Weights of a small transformer language model: a variant of Muon for these matrices.
MLP neurons of a small language model. Each row is named by its layer, matrix (gate and up: input weights) and neuron, and shows model dimensions 160-287. Each number is 500 + 40 x the weight over its row's rms, rounded and kept within 0 to 999. Numbers have three digits each. A neuron's up and down rows have the sign that makes its largest values positive.
After each neuron's rows, "fires in" lists the words (lower case) most often at its 100 highest values on Wikipedia text that the model never trained on.

L8.gate637:463510480484509556478504510489499498484492526508489471487479476532531541452470475442473467532460482572524388474442593537543521529476491560432527570446542457461506454479438543427440480469474408506500509536580442339494536489512506492493505451499482496533504485446557555486504545503498508435564470470511480538424523522544461421455523523538531563432495390490487506534554480523478561508501
L8.up637:538517506517492504448536569530455455502553559471459548529488509499517436475492493429452495507509470527392458522464584459520492552547534586575512466410510515499497506548408482537497465511514489468595514482500495491487487442511468514555516490484472494557443463497479469525478561520490577521512530465528591546555449541478384404454541515560531526598461475510455545541543532542476572512487
fires in: "to"

L8.gate1696:513501431461560480529491467475513545482431511562484590470455437592536516503563528517551486479530493464472521483488439524476456475498538519435480526444506529476492538486474524473507591477510471537523445517492493492469501521528444516522483454496537538527462530425444483526478501492464486477485520552509513441481375573474566568516443524445577507507464447493505494440450554484461499474472
L8.up1696:486479469500561455521531501469509544486497466522513549491498490542505553546536530499514462570477515533507565464396506529463477517504457477472499492465484491557476588517441547473415521461522491590506539508484508512445489546494491474491486531474553524503504516457502461471513527545514511472524487520486549427550411486545480543466431521459450575449521464516483474467461485503481538541515
fires in: "the", "of", "s", "on", "in"

L8.gate1485:523552456454550487467490507468489544488386494509479570505533524527436483406539468490409449542451519604427512549512488531505537529513510493479510537462497436464498519494512478522522486498513461514540439505499522443520526477470466506537480496442490528481554504494548491506528523542400496511454531535546481537436514498482433497551511514510509476504468504435500441467522503508426530448461
L8.up1485:468449493464545516459474471444526491437473499410473508491479455432561499476475488526558467535426394522475525487499494419488465493475464493500544546488517503515517533480486524515453496438503563479497605511505468530572548554493526548487539536475469528535537466486573501492471566504480430483438526497552452462515496454502538535477530513435469471488478469528422564499439509461550534582450
fires in: "of", "in", "that", "from"

L8.gate1600:481486525509536562445481453518562501494497517490414518460453457504589529364468509557527538482490434475542503462469554473513583515446480518492454500440474491528516608573463510496510469543540497509442495566522469498513562489476452553505501550466498442497457483443487496491463528578479491472481484442534520521564566515597463528460526509485551442398465420461468528509508526494524540498452
L8.up1600:467531434516475426522431500572503547539526533405545485506508500466515437574604483425568488486555533517541489501463509488552511489528484542452515498458483493520511483451534547555530462550522490475570549569524454456559506456466575480501474526565512510521474592488539481505449533584479534457449560497578547521550481479481537427461482559505501481457412511535494513429533434510471446518497
fires in: "to", "in"

L8.gate389:530469469554485460468507485513529512553592509400497510490534461488512421453498543465563493491451448539563526415416529511489496548441524538508508517459577450541573559448495481484474456610420480548475430491510424405511516525496488514469472495461513490471400466538537559489543499563503531448513474493554483530516513483529525514378538484571549487528498513510518463385522505489505577527524
L8.up389:508505511498475569484474541522576475577582537467452493559454460490553418468509519564465484487517449537490511430461541496482537578498535574586512498461548418542529541544504452486427434530419494544424506524475443440490528440510469524437516518496586469508397440506516540483516514536561533441513483528514559557484530524519467560396506478545528485503506532475457490451614523522491567476502
fires in: "to", "can", "not", "will", "could", "would"

L7.gate907:427538504503500480530526531435462477538482535449519473464542457377502515470486490464551469497497488525552496460514550538515535462496448531500511479517547478533519471569462524537474465555528439537509542509504515530490506487496483433471500451515501547571561426494497523497542480467497528456556512496539455445519480506499452375475486538477466458468449508571517485529436534561474450486600
L7.up907:496509524502499562502452472571464471539483497445553520495468475494480455481462532566538550431501492505488532426498440403475550526542424503514483523460487453559498500613478520446431540529526565531507548512427449517541503452499586513576457477501446509416427508577472495446484462538440531533428491437499466568530529510506490429495518551500484438497510467543491485469459478511489501507505
fires in: "as", "to", "of", "in"

L2.gate918:532520479522483456499445505490494562552413459490512461426516517519477474543471465464462490530481517527498458503530521432524523572503564494531502452494524543520455550568548467422452545488436578459542491504440510466527537417487510512459380582462503495466432482564438521517525580493472445580487522478493516498541515494527546503527488570510521520528412449472527508540483417507424458504531
L2.up918:474466435520456483524491496464520458515412484459488517468490467440507503536455527467481450547483519524528451459530525486512510502504531567535499497523519550489450527551453501501421458528393585456532490454482512485445485479441470498484464597440527500509496551567457470537505516480438388604463452513516567490489524433553492477462466494484516507548505480481508473503472467534450483534555
fires in: "singles", "group", "song", "single", "as", "peaked"

L2.gate1053:489513494458500406493442538522554582455521466563510535419523389536504492488485435499575450466576503598460526514500481570561545505508475503496579521587529455486457495462457520423497498539569495513534515508474512525517549523538523539492578519519505483490485425539494508441495543566571521516497564571537429449563463429509501437465477488470463554513510494532545425528525468514515495494410
L2.up1053:485533495500558419529506502502450532431484512491542539493575469510534581489545535521504533466556485598485458555486433497531487512476427418525514475488493483409429492501456462473443479429525502502467468418532573479549491518578500565491529499489473523486506484526494446550496549497526551609520470502484489551514451505504500509498476498459499463532537440494522510515545491495557544504489
fires in: "of", "on", "for", "constitutional"

L7.gate147:455539546497526507464451446496494478614505535543492476571536520556503525513562461480497507496509481493541512512452487553545515477403457439512552403498518468495438542473426472456439498457501448460511475509487465514488494507499485567459475458484563523509462477479491552442458471539558567418456554549479548508409541565526513480428438455472520477554493522505533477491481452506490537523471
L7.up147:569566512455490556503553449524495535487494495520492495578516543512464523530481421500452517502470518492476574493477461510525431465543490506520505465425489514519539529503492576485462485512513474453481493497545505520486544523469495520487598481445504521502448545486504540493487450511508489487512523483506467541490470526472522524471543497523501528526496472489437467479476594507606482520541
fires in: "on", "in", "of", "to", "for", "with"

L8.gate1033:486478525480530521516533484524461540400471473451508515486480491504495515520502466547528486488485484494478492493510475510456514523519520481504461468547516485560474514504497560497494555499580505527510477477421567489474488476421505527488514565459433485464531568425511463490489521487497442488456567555500476544513582517491477517507535481542463484519395506479518422456429450492484491480509
L8.up1033:517476527517521484520387393543537558500474477479516480454591411541482489437443544477486502509522483516537396488537603475486450431505511532521509598451412446442515507580569451588474546542490503509461492543438518478503462486468524505479474490438473461520460524496505502498519456469434523522543518527495429508474500506492519512485514518493564498555478513500488563516486503468508538540476
fires in: "as", "in", "of", "on", "final"

L8.gate775:484483515460458453534500424464442561493434487506486467489527480543477498558529464564541553541421446464391462448508562498511424439396543482484460521486551500475447464464537539488511549476460535497522518464518493448506470549500511473444498525481484497469627526480459547496521529464475444556469531520438481474450451533525514538518463495562495415446523488480529526572479479557454452579496
L8.up775:495498551481499499470535499487466520512462580538435515511486485577381439517569509521502477501516478577503516498557478550452430484529483564505472497426461362395538540521499477429505433461466473473485433473480557499508536504444450479524485489448457425467505480547505445464490552525501452513503502420522561493538546467486503527502517473573490548555461509540441546479523574571530491557543
fires in: "than", "to", "as", "the", "of"

L7.gate1686:514463483494495539539517470446445499535551494457506523464472474517524469557452528562480512501444431504472492454553519495528467510520470525563500455463481540466432489550461561428570560492502477504554489466499548548515444517523505495511496456493518535437488530513508503556482417506373515483440466458444546481589497507481582446556531539473485544467511548493524506478473551501541449564483
L7.up1686:583567519548464518488564514453454490485447495480466574498516510464515567468501545580550524460543576495547464553578513546444501512500464562549476577523503528509537448490509514536510530532539468497417530576418528453437423533505503472553515442499485525476449458516485435546479445436427485492497520565451540502552467452446542498520523571460534452472472455478477480483563482449498543498508
fires in: "of", "s", "former", "who", "and", "professional"

L8.gate676:540456510495515463499466530504449476496476484478435540532461498480469482475511519456500507441466574465437485506532521593470535488479538444489556585512544519448550508517524520514455444495459458499458483505470497406529533477542502504553469494503494438451504432550427561471494522469481531511521495387540428555497530492511471536496544504534501536509492527478515467500456506528577529487430
L8.up676:493444517451527422504595489506554538504483494506466452524512453496479442428503490429446473541547493479518451477558475537517541494527509458545510434500516468445538472518498526456476459514500601465523458509533598433399497480464485530480435489455456586529541451587511537478515563477507545456522525547485450543557524583432479498466526573589569543511479455526499533466438475462512504544474
fires in: "to"

L7.gate1685:534462458568453470544499463495510516519514500532536480482453445517471538395490487457499463519496488563515405518488499578494542514503438470527476463483521512502540538493468536466466444551494516471413513533503490433441474496483505529540552529432488512458484499517520521484591468492548581495531524496461533552496532538489501483545485512444506516525561485518551532455495428467495488498561
L7.up1685:553491542494506527485471499510471498532491610487537503570504453480523620524440542519484448490470532502480547551562502567549447525502440571502476578503587530544523602472551479508418423489484506489544357491518499498515459495487542532556500531465497561469533411552524542541557503581475450517473526583488535509470535460537457528462456498474473500553420507527441499458526558501531494549568
fires in: "as"

L7.gate885:600492408472518495511506531577556526471504551485522534499525548500417470478563427498519474462494437482506408490508448556481472587466509463520504524437436460621559501509479528520442494508464476453515468492525484399434472508466453541519536480524460510611498422516490495547507474489459522504536506476437494561487537431462411521520447468464461477566555490522560527496505483526529513512523
L7.up885:622437574454456529540500497578589567491472474491515604479518488501433502537523453518501536543485478484534474503541488518483516526463503475541520480514456475522546463477481508501467449531519485492493487510515543400439503491542494509506442467531506555534391483510530467515492490528536488511527502509470478464467548499445431537491403518488472454474490487584516498562453520544488538521494
fires in: "as"

L7.gate1160:519525443539498556543486488442452549433427497452453555450519517475497506460460480530502479491507459467498522502521514490525438517594505503450487484510499480492494463460508518499467578524500464510509497575460531468564558474467538523589531495461528524516543517475509548516541513538440472455415558441498517446495486476578493471485493502505465459492459546502522531527501464561461482497492
L7.up1160:533527383537513515555450542468467530431532475476458459555493560453520481605521474579517502502473472482497473498465468466495450524545505541492468519519510430466437462533502518478448542558527503535530507467473555527424399523476561518517541520490535482476484575579475521449524489543501435539480582483540524498508527498561518519487541484519521483438564577505557556501506497509478496465461
fires in: "for", "to", "in", "on", "from", "of"

L8.gate1441:561509463433447446481442442480456495492427532532485539539546474490526523459564534494576456529523491501470528454538504473571593494498444499512513508487484458504505480548476491418507498537443417494526474427507419475472486491523514443447461456435541517525503469519579462433502518494533514457463473567447532486467533388521515508514433580451558468538420503500522566520549407488550483480509
L8.up1441:523515459400491552483453471450503498521471488520459511527508452465466562450520476488525483410538468510497556495542452579519488457487503477462503503478522464522496403487428502475515544539525480502499519485508466530498489470444528544497514457522560539512491509543518483512470548520485534436470489550483482474464470456534547476509515548487554500517530418464538605561478461407498466516484
fires in: "to", "for", "of", "first", "provide", "on"

L8.gate556:477498518492523432533470463484547436458396534545445548572548509589566489469559558502562488514485473502500536458553509518538505443532468486517447522520532452474529536509522575503520506510550441491457521576444446429432546507493514490548469567498491539457530497410470469469493478467484479478490555607507548489553512456531483454535458509490459492485427495430518482567519464496507471453556
L8.up556:435463454528486538478479499485495434466542534429548508468522493452489515556529514496564512469510491569519549442450471470420531519587527535541464445410468456500450485525521473567427501499508501515606522489533510495472455446365477572470504437546588492464488492538504562451503485472437511444445501537467507477532505419450629548522486472529560518520503536503480555501394555523487430453479
fires in: "of", "on", "about", "that", "or"

L7.gate1378:482487445501517432437470457494506504522545538516525490473522493456474513482538518549496521535480470502515550592477573555616457551543471555483525486465446475501419402521526484468512502489512491512517430492378574480514495549476472480504534495520465509511484506552444469503528447521533560521489532534479537550477472456531500392425484442482412468484461537495504436500557482611501496508525
L7.up1378:492549475501546511476467479449508521464471488485545536489556567510492454528522501551473510560547525496484425533560443537522500521567481486445469503527520520505533439481520518447480546479458473518418527485511499442515508549475567575515473455406455456481432546523456435509487515502419461544479481504469505501509486462514507439454538546494514480504587409513510476568528510529479510516581
fires in: "of", "for", "best", "in", "and", "a"

L2.gate871:459533487488507445553551510531512564451464475474524445462456478532561453489501497508509554537479524494478532460483504532611511502528541481470500487515534432515503483450512504469421458516523491516467468491539469481622490480490459558516417505488495546555456495565481484525483518467492501523503435479459440537558495559560544502505554546506484494566480512514519522602498588490449542421570
L2.up871:491510553548551518545448489506471441504476564497512452521526458467439505503486485512509413513454403524523513484457494499407499493453536523608448501507485581485486491538501559511502563541569508492492593462534448539495536501468531431505547538509514477518483481578477490489517442483432410505466516578478512498499507536491492496529522463503542476612482483566524496446506461523513490531490
fires in: "but", "however", "especially", "so", "other", "among"

L2.gate244:439470484527522512510446486523499533513485511509566459464504441433443484548497472496467498562582503501482396484544500477484483517545494475449561525472506462542465502495533507511455529468469559505521514488540522462600491524492562553494553476535465439523511526489471511553481516538561453546445499525542483545533539519511509572533491583517491483462427470528525460552486553499426512493510
L2.up244:477518530490447570468460419544454543510443490464472494450560443542407506515544555456521445534519518531544473480473552486477442468525471420493534531596531523462458522422573538496440571553493505442583439521539483464536506522516577504544498469521476481532490518457444504527419517470492493437525554507530534486469540519479527494457468532514537447569413528522501509491493518519510525477425
fires in: "however", "despite", "but", "though", "although", "rather"